MLP neurons of a small language model. Each row is named by its layer, matrix (up: input weights) and neuron, and shows model dimensions 256-383. Each number is 128 + 24 x the weight over its row's rms, rounded and kept within 0 to 255. Numbers have three digits each.
A block is one neuron, or neurons of one layer that tend to fire together. Before each block is what it responds to, as a language model described it from the Wikipedia text at the highest values.

Before a person's name
L9.up19:118147192106130089159143149135093158159124129122180136148115151158110161119104092131178127133148092071145142065095107128109140096134085143147103094108129129119131119142167134159152139145136148112124170125150119111108162093136135116135149118141130116122147127079118086102162125131126150148133110135096096151120126122110133142125109167107156137166103133107151151135115172079152106105115
L9.up418:130121109090124183152123156132131132187131147132121130116154103122097127087084125088138126148117145106145093111065107133101121123146102170125126125091107133094104157199163155096148132151122138090118161103102127139128138097103166140152146112148126077139101134149121124153093120129099134140127094101106130181094106109094145147078133150079120107183132102131129127128114174102145096126110
L9.up952:099155096125141085174117133141069146115121081142111126147086098106152127132098122147135181143171135165113128114104092093147159133182135147155106125119120151122090102145136116138125131173116167171119137174145144075152127141122129136154155103107117109149147104105123147202152128123097145134111171127137149078097152114090135148100093093130157110113131096114137174130088180090168125081133
L9.up1454:085133166071102114104119126156121155140157133179125135119116132145108123104123092142153143135152128120136144101121127102125125063073120134119138065112121133152110155150164146099135111135137176122160168069116092113140151135126128092126173142141087118098108121125093112101119132114150144107164154103112131158124080153128123087116132099133124124149115146138145107132147140114159148154124

Honors and award phrasing
L4.up1264:159080131129133132179107135170123107164119132191142143126144131120114147140160135159128129114155133136103131149139129096140167173157102129168123126074137130143131133094111140103153149098103169082110055156088149139145122108134142122121157108114170144111121075118087128180126108153109145102118138165146132106170127108127092177127091112102130116114100142121131170144152142136121100149105

Word-initial verb fragments
L8.up166:152139103111138129141151120122155139102131099108107075153094095111126162123132164107163140107162096158112115115107108119115122141122169125153138142079129124143145170161098134151131129116131105150123177124138134110146117121139145126111115155162106139163145085147169168138128124077175137118120122155123146124115170057108142178146110164108104093114119107166103139163101150138118112102167
L8.up176:103143163097131145121103139108152139179121161124119131147135115108132105130147087092122118108100123126106142083119143102113150165130153147113090166083123096136110139116139118137162145099135124165128160170098129099115136147148127117146151144169152117156095148134108172121106135079161122096076112163081116121149110157141108130144143124158116128117147097105135118099099133165141168087120
L8.up526:123128122166134115145106120125205118135138132134121127126141091101151172155170139165127111116091112116137128139123105165128171145128179146127149136158136156157093135146106168106093156120081109140127129116155123115134127088130162146118111105142110145127141124127146142104133089089129134113082128163118176136116139124063156159155142135076123165124098101113113079134117122117082158127123
L8.up1270:082151127146139152194139130065094113165123107133122135146149130132147128140163158087138123124143132144150125132114107153134144114166173145141106136102109122118154107129115124158112137119108131139161135171170110138144118112111153141147183149151093134108095128083114135117129156114098101121142084105151098114141156118122129140147142153124133150143117114137141122130153135139115158097097

Post-subject function tokens
L9.up614:093159165137116102137148142161135168122158106112157172130108160109170113148087176153101137147112153105163131159120136130106070156154189122098102118163150056135127168123103116117161144107153146109138176160155111118104101139103146175152134178148123131144103134153153137162117150069148138115129117169116145118137146109129127146140070127174145121104133134128110120173098145111116123110099
L9.up617:156141147136108194148108116123140126097127098106158119106148158108142143063122112150109127117069140133134117131131119128116146150160138121122130137123149151093139126194126114120150164105150134132135159108128126159105173139118137116138107102089123133136140146162130116120138183107127093116099161102180139084138134165107112160142110108076117159153096131151096116110111157118152098096110
L9.up1075:135113154127134154094129110173185109105127133139165114113102120116149091135137126133136132082122130109127110138138113151149093118120135146116152133119147139099094168134117142077132167148169169098124153130108127138112169131124122141120125133170130162122136124105151124125112107077142147175115086132166148074176138161150110142120109172139149103100113102108121136119098129143151112137124
L9.up1164:138131106145138119150116102092104129133162104123116132124136105123136111107120122150129135170112104143124136146155132114162120133131101118162139148123158137134131125095133131111126116116172150128135154170124149123156167167112161081152186123096108136108128119100125090127111165170138159112124096067147138139118122097126114135127135151106144122138118160095133111086070146132120062137128

Partitive quantifier heads
L4.up654:144148152144120125132100159137128135150141168152132110130152134124105154137106092133114086153102100099152123152126140149151129121113138128111122164169134092108116147159136141164130112116136139065093144082150116150127110155091107149122122113155142123133155178178157157112134124106113119155114096123098143115136123160103165128114092134095116122129122139198143173126111106093128155113122

Word-start fragments, mostly "col"
L9.up49:113126130133127075155124126146109134093147153104120111164126109124120123153055150134153129130153113153173128145131177116125136163160107130104120135118124135129089127124130078132156134133129103167140107134148127082155154082148085111148125120106118147132121091160117110175108106130125144087123138145105107166126098068130141177149129115146125120114134087143104097148151129145090090120076
L9.up226:141152114138160114118133120143133138138143109101119096157143106118095074163089125133130130158105118141109120108145139120089147142170125130106141135148147112115120112118140103122139125088080113127160132120127130112144105120115128121106146142100123114081085129109126107125137143146117106131137099124143108147129130118110175109120150175131101162121156109151073131114121128109108127080122
L9.up964:099151128129155093102106102161115153108119169099093141112120157122107081144132130157175142123076119107143106180119076141103143169143120138127144097104157118082106127125116162097131164074147052156151164149104120147091145171119135108154111129148146120140124155111131110101107150138132096128131127137133124109153122098108160129107124140185144127105127166117111127146121094148108134114102
L9.up978:110118101167137132153142144137138125135207144148158104086111171088102097162097090117113119089082131136106114144118174110100140152146125167102101111128113128163114118133138153092119119125129113106136146128110096134123129146115138153144146107113170114111105127148156176084147128130143152118101087102119121137162111148119146131166114148143099188114140102128138164125143109110074106108136

Plural and unit nouns
L9.up141:100103139123157134147167099113117126130164129170121138084166147175115169149124171135142124110151191134099096102066128107081134136097115167111124137114102155109141122099136164145132103154109107124111131103145154121138165132104145139120099163143043128128121185152162102127157163096129120140121146151110142093123152141134115117127167123126097132142113162155073156150127057126130086127128
L9.up1027:101179175117165080116119135142088096146143114093142101138140102143146104133177131121145101129100116120146103137143138122141148095105148140165101141170123138136166130165087124109113087107103103154104168117130143142152144119125155097122128119118109094123126107148156110132080130122119127122110084124149143132154148108124112134112147097123127129101118089150083108141166114139123138101101
L9.up1111:095169088140119134131104117108128132138131090104139129114138168106119141111129162135121108095143111137122114114123146158115129134153147177141092140118146128139138181133142128139153152149125117168132165094158123132104148106123144126125133141125080184101163154177148071101114170116132100122137120134120119139125159111061104143115119122107147090145142126148183113183131157154099105097161
L9.up1144:143144109090130172111113110112162118110111181146079145131138132136119142146136182145129116160182101114080088106083094160112178130091136154157087104101137130150140125115126079085093089088090115100151145110126138133129107146101148168155113140131098141106123096110130096135143072119109096165118141114129124181150120137096165159171125072147115111084141172123138123142108109116107151129143

Possessive before kin
L8.up96:123150079121160134148124152098139118145170140086098150178151120126112121142148116202117096144147096147117142184160137176145129148165129115119135136101142143138191124154140128113164144130127118118092127129157098157156110074163145132120160169113129126087117126160153102116143135132110131104085108113109149114110132118106108178113087144149144125115120109104142141130121144128138121127119
L8.up284:089129124129140100145129139116122108117106151087103110132157134135133133145099094100109107142122094117083108110129134100146127107094136104152138139168151154111147137119108147104110132127137136126080160154105106094122135142170119112107154140112117134133183120145134166137112160103150100122118133152144136114169150132089116138132133120121165145140153117162159151095158101128139114140105
L8.up1331:120152124128131150118108160145145082124100154113139150127112116096118158080129155122120141135145144156157103108150122160106099129105141116150125116164106140169128138130129136113130154123139113089097139122160104147154129136117075105118133139108116128119113139099105153107145112140104093104112199105122182181115112161108129096151155126113100133169132177094129102077119131125090152146149
L8.up1510:108080134171143113122133138129112120096097131126090092142102150135114159145128150186159137115124077120143106104144136119138155092084124127150160142125119147155137159149142127131124133147138181120140132118154084173156156148149106105105178116127128102172164132110109122136180134064093139113118157195126128128102153105103088124184142135153143128126087085120186141149113083106111085103122

Word starts and year prefixes
L9.up447:114120138131125130092125118168151120136115119104131148132154091134146167114160113166106112152135123113079118145142140123097124153171151124135103115101105164098090136151106139099125110097094150121135097172085097151115117130096132143168140142139161115139141159146167131133114081121127095085172098109112125108094098129130113147103133147103095124128089118133117156141158166146123141146163
L9.up470:130120135135143142124098113113107079168133134109105129182127109117160164152115136130131129149126129106115169147125125107126111115122126120176133082140165146131113140111102164088119151119074136132089091131129158126156140142086156125103148075092124138062105087098122124147144099075141164120131137145103160130066123118101101084145131146144130134113103118112094119142084177139136155117103
L9.up660:151168078168112146102116118112141129156139103163121131107137107162121141156131166131104175162093154106171143124173107144123096147140165091170140122144130121071156108103114148151119109128103163108106067152126135175170095130071139173150156093165174094128104132115106152087113147115125109148147137150137142141165118082111111164104160158111069135145161133097114106116176161112137134085137
L9.up662:106136158119166176085123112160121103131107103149137112128084098132132158135113125128119138115160127105136177126168118125128104143146103124118167157126147096135168127130136189114108121140091082132166155138125128133141110125105133110124135139094165098129108130155149130098134161123145145154092111137109167102095115120120117137098119109095156124111120156096113143191100121137095121128128

Inside institutional proper names
L8.up40:095124110147139120141136109101134126106147158131156136136125178144186107135110147121124093153149133143130120114127186130095143135100146114138081143163150156125135115136092153115176138102128138130117129171076139147132140123138120112110147163099116125156130147153141109070116118078135150108159129106151164150138113123137143099089144164123056145147102120113085168133173134139151121152104
L8.up107:125135083118165077096154134144093133134142138134098095137154130148151112155120135152064136108145121124098157156090159102127121153121131120149159184125117131101146099110113089104164135117159165120139124165117156078120093146112099161142132097103165109188155135128117149103085142105127157109132125129096130153131146128163147167152157150099127129151095084127096128181131114123108127149125
L8.up818:130131108098129104120140155129127126139121112106089127176120146145181108128094116072127110119137135131147093116157138131201139115132101156080132141171124130127124144099129157143132112120146166083107122140118173098157119123112158118142150133098113123129143121142138129087082101092114183160154086132165101127145119148139149108134128117154134125127137162127153080160135116122120096109153
L8.up1218:085105125133154081134162116136158151143109148086131132153110111120102080158134123107123106129162105134113127150165119101127133120132113180108089108154115145108128121137107110098149133162133130120083164092168174101124114115130157111122150113087125127182124106108105114087126125117152123068144090152131115177140128121140108088136139138114163143173126162135104098103144120138149117175139

Habitat/activity complements after verbs
L4.up594:126134135111161166108105141128119116157131108116162136125120100115086142137152094188111111100100138123145132122080156137120132146118128115088101115121103106126134124148134128088156118143115084100153109124134087117123086120099113112088150124111165130133133088125125123146118096106110130182129136148124135102141126155099156131148178100160141130133095182136175120104117173160126145095166

Start of specific dates
L4.up1431:149190105134109141146118089125108101135145119110120131098139132133147126106133138159079103109123161114115132117128082133116114133123112145147180107159127100154149138114111069114138151174122088117126147131131140080136119103128152114116129117146126166168112097101070145145091138156081118144133158124128140125121152150090095103114092132125113143135150140113134142122153125129174122106143

Compound noun modifiers
L4.up475:125107132098135116093142125090147123167143141106111124134167085157108093134090128134105154098146116129078133130161115092115156109117123119105159131134139126122163160143090136137135128110123125096101136104114139101113135201120147117158117118099095152166154153137104133108067130134159156113128096098107121081140170125146141125116120111087125145168160164098155112166125165152108139157112

Agent or title before name
L4.up87:144141145103099122164113133138146144148116122120143145138130133106099151109093130100111144140073171115146143071119107107099095147115107155177128097110131156114109146133183165122112138082161188126128124132112128170130109132143124096152157137118130090157135144081089125156117111113112140155132111122124117143118108130145153142110128146132147107137119132111193101142097123102141108177090

Space before date numbers
L8.up124:161113136175135149133138141162128139152157074107103150103146107122118151153166108178131167191125131139109160113160152137125141133142150096145123133108142115110115119134119121102123114144123137115151156108159125132142125132076123094147112143123109136163121091137145094119154109103177104159130094148136128140127149182118145148139086131056138152117161093114123108114160130150133106116124
L8.up133:125146150136127111148135176127124110145127134070122148123158113170108116131119156163143104143108141134125114119147133117138117109111169158124079105095074116108125177185107143110182132150110115127126110175147124131150131154107124155104164133135142159135093099107113079075079168141095127164136099151149143135138102090081153149159142155129138101120104173100101139070120163111133110111126
L8.up1058:131128144101121193103119105174128148153095109103153057132121126150123135136126150115133140129113141127135101133130129124115150095135157109145168143118122161106167136129151095181138121115123143130083130143156156083127088127124149158121162133136124157160107134136130068116149157149115133144134143088132142104145132133164149164112116102121100132133124123142185145139120127114107127110098
L8.up1118:148167084153135142109111146111140117136120114133117140110095145143129129129107138160133121157066095160110091155171102149155157125116093127098133058135097160119139082130116173106107092131134158154124115140117115115112101168088164172125152131135159105133113131126124114121150106074151124121124086165108123114081130086092138105140128168160126163126127145138173135178131128113096136112075

Plural noun endings
L4.up101:092135158123143114134121145150127093139135129071173101143161106187137107079151142144116112119133117174160089168124084158171119089105139129129120137151118130142156158132103148116131095104096110150131130137179166127102139159105134149153123146169121146129107132123142083092105096155131110114110127133080143132166110121148151131144112106132107120119139114151134120151152088141142153091149

Before a person's name
L8.up57:161135141139107145146106119132140178162129163128161102124155131120110167103117098105114140132081154117133141154125140124091099161142155165098141110144113144142147159160138129145129136159168156142095132138128077119098145157115142131119108126124130112142100153125158142137146148108067124169135114124083165151134117120166151146098095129121153113159130111122082145147119095133163090127092
L8.up600:128148170113187166140142115105078142144113128149134137134101083152120156141143127143116141114100128102105130127069096150113133151133102170154140152154104153136111163122149120126106145130164179087152123147119142125129164101143101129141149135110106134115148108118085131132143130112126102140121118147141101155160115155106132144084081120138164128179123103111126128118173129124155135112124
L8.up898:109129166117163119146112158120099126151129103109110125121153142149139118146149155110188109154152062129119156143137121120081138117126133137121133153097063120122108103158145130131109130154099140108123165116156096115146102129127124126144123118100092109132127128138126124199096096103075121132112115168097139167062149083127124134097099127119104070129129124146162125183150100139086141135124
L8.up1367:133148122142146136140128136145133104165122129164125125147133121110148121161103163108147119158121106104164101096118158112124131106082063127164140120140093136156126130169093111102117090097117158120121124090115138139128108100109149094107175179123141125144096188208162128118114156091149127098106125133120169175137123116084152129079107119128134102110077149098158148131150143151104142164138

Start of a title or name
L8.up449:085123149089130172093135077132118171167119129109157130158110132167137111111111129175160137120128156129090122117109157103164140140126123129090201131122133099128137140144114137108163082116146133139112109088124124130123138112134111131131133152155133131105092134115142094129097139130138102129140102095094122153134139108118178121077144131137151095178106104135117120143150144130137130130128
L8.up506:130110137175106095159098131113142105156119167119129145125154088117106080133132101167125134081141103093131130107135106105151095118158138131125097101125121142146106151189098126134101147118125070140110147181124144094137073123148130127152104117149114134088111140099157099113110105194120158138068112134132083206138155121076101150101174116180118112111125133151149129133157123157174141082127
L8.up890:126133157104166128141110093098112096093124089149130120152141093121118124129165096155144128153193100147149123095127135109141149130102163186149173151104136131110099127159121143095095127164129135118136132101144100115133101137151156144161094082109152099103122158129173106122065095109133101151111114084147103154116153118128111137135131092143127072119102192125154107142108103122110119091127
L8.up1525:088100147132133107133145126133153144166132111132127103195098091136103125119095127100148136146074149136097118118149125099121145104101122106163104164101135178124160125096154142158099164117128098165138144124148148137161138134142098133125158137110125067104118141134151194107077125121109190093140114095151122092137166143100144114111122100137141132098106136108158153168164137134141113081103

Geographic noun onsets
L8.up558:150165073170154133092112079160105149144145143097112117072150098130137143118101137152128149152169114152151156116092143144132101098115072120122124118155141138156154145093122141130172137099095165131135103108148151068146133126128170152130110108089140118124106120163135100117131096136180071125113128158117130166132136110152139133146125185109166089157154155123134093091122106121131129101114
L8.up774:114175094141129104120104108134140150132140133130129123103120132102095133142090100138125086147131150119091163074102106143110167118096088130113137107119094106133129130126104129165149109159108173108144120159133166115100079174059165115133141070122120146127134094114107108129134101125126106095098152116157132154134104150150116167147109126135161102139116147110140134116131137108084138123117
L8.up884:106115104170151121089138085144127091133161117151094151126185165127120160172127102154112116178153131105116133141122127095130117135101082155133113101122121145098134124115112149075129162158136131162083077143100122128120105156112167103114101088106129109114133130124139103093143151154121150159215143175127130105097135151105158118161123125124123102141155157104117113069125118128124097113146
L8.up1086:150157141115168152095112102078141153129178111113148122132127099172148136141147128152134127154137103137057126091106092143121101110142103128141119160121119144114151118126125131122153121170138165122117129122133169115120119132104103129147098102143114111139101136158110097160111166134164106115178172134157117164131124119157092063109110153118154095099124130074148116139113126131122122099113

Day-of-date position
L9.up690:131150103146103133128091137133103098118119107175138150123161131109135124121090184123119122105143104097107133143110151106103124159137152147157140120149134146157092064151128141112146097110089108138133125127153134115124156174132171147171119154118096118095120090153155135126109143105149140131134146135133120124115127112122131105141096158156150101114123131145133119119104113109091064177141
L9.up887:145146134128150132124141117121139118120102125139120156123148131145147147131109129138122112133137101151121103119141092133143104101122169143141157081102114114138133122132093106090140171117137097130110141138118099139150108145141192129130152115140114171120145128100154102117100108091110117144096152086129150171123148144135101107152123112105141088152070129141161142143152141124115118122133
L9.up1063:133163136126127137091120196167142175129096143150124107153109115140102146111091125155087122123134144140116135144110141168111181107153134157115117153104140090150116118105134078113108137139089071122143148124152090137133145103198101104134133109180144103153128137115155092147087123178094174152104123103126109148161110148073119108088132143162126147129121132146130156126129135091090139139144
L9.up1519:153155136101103142111103154146138128151137133150120116138112143145149121114117112128110106122131079156133131125117127083173114108088119134115160079123122103110122082130131151120151148171102150070105163135125128115103148192126161136122168151140096083182105153105136134118188124113129105134119092119145164079121111108122082115184106139168108120105069140134126085126142133128111119180119

Clause-start boundary
L4.up407:127150097083123131139136141141151111117157078153153136114139121148126103150146126149058109121128135118113135114136155122084111106134125134125091174141103128114133164117114118140136109096124097145114162132120138159108146135147144123142104091150093109149128150096157113127127098080165118167094112112154124128088152162101136110161132139206178194164133143119133109153135121106163146128135

Early word-piece fragments
L4.up630:127100158133122103136136074150109106099109149160108096121149134143088112152109111103142164161169126109098136183108131157144142133124154127147114090132113130140083114124130099062153085116133168122106137137112134130139137108127099117117115166130154116113144157169100110130113107117142163164183140086120120142118091126086103165119109083109118141091109123094108166193131093092128137081103

Place-preceding prepositions
L9.up471:085152134158170135107106140161178149133145138130167149121106097138110151126102110118160108123139124127124127136125098119133140073122123114112162107125139132099149148125134076083168160145155135161143074111175176129128135136126123155115158096139138145106132083116121118169163130105134112112129117152163140128122153150143145123114120149111123133102099168187141131128146133123112105130107
L9.up983:105110146128130154117148108109123127134127118115138102108158141107133125171111091155132129132131164128139074128160136149159126130123109176142111146154120151148123108121132146128152086178102097130094110131146097119134130052085096138131125120108171127150109105085136112140115116099082140131160121132099176087154138124147153129148130143113142163126104146118087120114126142137104122118134
L9.up1056:101147154077147148102116126132134149143117149112155126112128108103142097201104134140171097135140111118136101100106114161127127128123098088146123135111165150114140110160118151133129109130104118073093120156171131128165089083095101136141123117123137126087155054093119124148127180159137135131139154128129090143104165135139147117151138120134163155141122104186138140080176170105099112137147
L9.up1523:163123143116097115118123138141163159149147157074133131068110113078136123121162117150125123147089085107095119142123126139162144104110133126133090159126130105135121122137130107111100148104118144138148116139121117144152145122137146172141142120126152128112117114132128099109169134130109086154137143113110127148123126099067110173135156141128111105116119116091118147105122163125138102119135

Twentieth-century year prefix
L8.up320:101120138123131137101101104146136137091129160146163135110083144121143112158118120113104133142118139079132114152157146158109095157130129145080120131133141116101142139115113163078098156133143170096148144132102151150163087122138096150148163097121141121106113124147126100111158128102111134192170159145132115115106119147095110144149157119132101158086149112162127145106130173140127185094124
L8.up646:095145159118182132105117124127116104122134149130146099122138132119133177143106101148130113144126157137126115133096143113138136133077139116115108160133119163150115106141128094112144130136114104137123082134130138114139108134166125141133105110121108126110145125148115149144160130118116186113105112149131146081086155144115094160140115141109098174128091105116116134138142125141153182109110
L8.up1377:179166137142127096159100113158117122132145139180095144130152116121106111118102131111110139086112123105139156157106113118142094156168134138098135190137101114115110121123114112117134094135174118134152125119147141077159123163129128129126078156140090172136092133139106153133124164090096164109152128142159151129111092141149129158159107135140106127100136102142128134101130164159105119140092
L8.up1514:122120082144174144178110144110153129112159160072130099119161109118127135148100155128134145099075114100131121163098166136166123143113134131155110141083096137124117094158121151132134144140067143149150160116109083135177107109145054092145099132129127086101136157147128143128134149122095146160158161121150131119150140174149131123153129143153113135084111109123123155120096091149134123109119

Noun-modifier before head noun
L9.up86:113163115143094147134115132075121107168143143161133148147136127104156083088091119137080148117115137121124158132108110126152158116163107101109170193154094155148120135133113130130119126136163138125157106174156133070175160117120147093197159133107108094101133089181134141134092112112063152193168126142119139102115115114135136123125128107121149148124128136116118136161145112128156181165113
L9.up296:092118107099138158121134117100119080128183118111105136130137130153128130140118125136095141131172148127152141144152118114170124122112131164134110142139107156106125176125100149125137129118108151131115064153121151129115155116123144131147162119130184122142097123159122094079058139106139139127145138154148110104167100120161172119104137065101084152160140130151113096154137143137105102145108
L9.up347:123100122118113094096156140089111143168104148154123148136104111134149112109134124127117120199163116123089136144138127144094137107120117099127150143134076124137100128150123126123135106116149101079127146148083094155100136096173119128143108137138115125137139181177115093153110132139119177151103151101127135125122148142129101135134133121148099131130096094152077146161129073109130155150123
L9.up1461:101135100121129093115127148095122171123128111115143146158131117134121115139092154115127134121125167078094129131129096091099130136160116095088113114151095115160146146111130144120102139126127151141139115157103079088129156138158141105129148108082132143083125135141101133126079181143098096163103110124092180171108140128117072149107135190117114110119141129113144116148146150081133132118124

Word-final noun suffixes
L8.up879:128119118101115105114118088099110139106133133107118174125169140139130137128106132142173116156167149166124082168131160135158148137159150146130079148153152165145149173131117152101146110125117124116114156122124118103127159135127126144132112097127096118170127116146156149109105108105086113119124095098131114177145089096116147112137097069138145110105159130158156119184155112092126154137153
L8.up1161:115106126129147066144124107120127101121144105078143127108152126121165156112121162125162084192122151133157054138143086119155142111110110115188131136168121128134175144149117124152099113103095108140123118131131144115131152132098152140155101114151122132127084154118164139113107117106119157145137105138104158183175124110140148110152128134160138109124136073195133115147122116115117141103126
L8.up1240:135150154149172179129155127124130112137116160152162106121130070129130143163140128139151145140134107145110121152128165133120185158145132141124106124150110112141156134150123123119123120130109141175128154122141113115134114137184144144125090116122120140121152148148101109084131143117129127126090152099138099143107121150135137143146135154138087156097133108136114142148140176127123124096134
L8.up1289:141147170157132098128097096164129125145057132102110139139131102145106109115156143125168099173105147152150131163141097159107116147124119153094129113127138138116125153143130149097124105113110135123077139136129141114162158098088131099100095122149136091144062146133157074135147102103108121153119154124139172174133129088110154117123132126104143146156123113125151149117098145147103169104112

Section heading markers
L4.up978:117113118111110140131110127133136120084139131130140152144089118097154105139122142164134136106139146167128136136127168133096117107139129120164126132151114105134116124096098110127122147156113093136094121161153158137151181125082117127192105139113124140131113142135150100130040146118141114107180095119174105155141112095107133161116146151176126123115133147104129150128139165099144165150117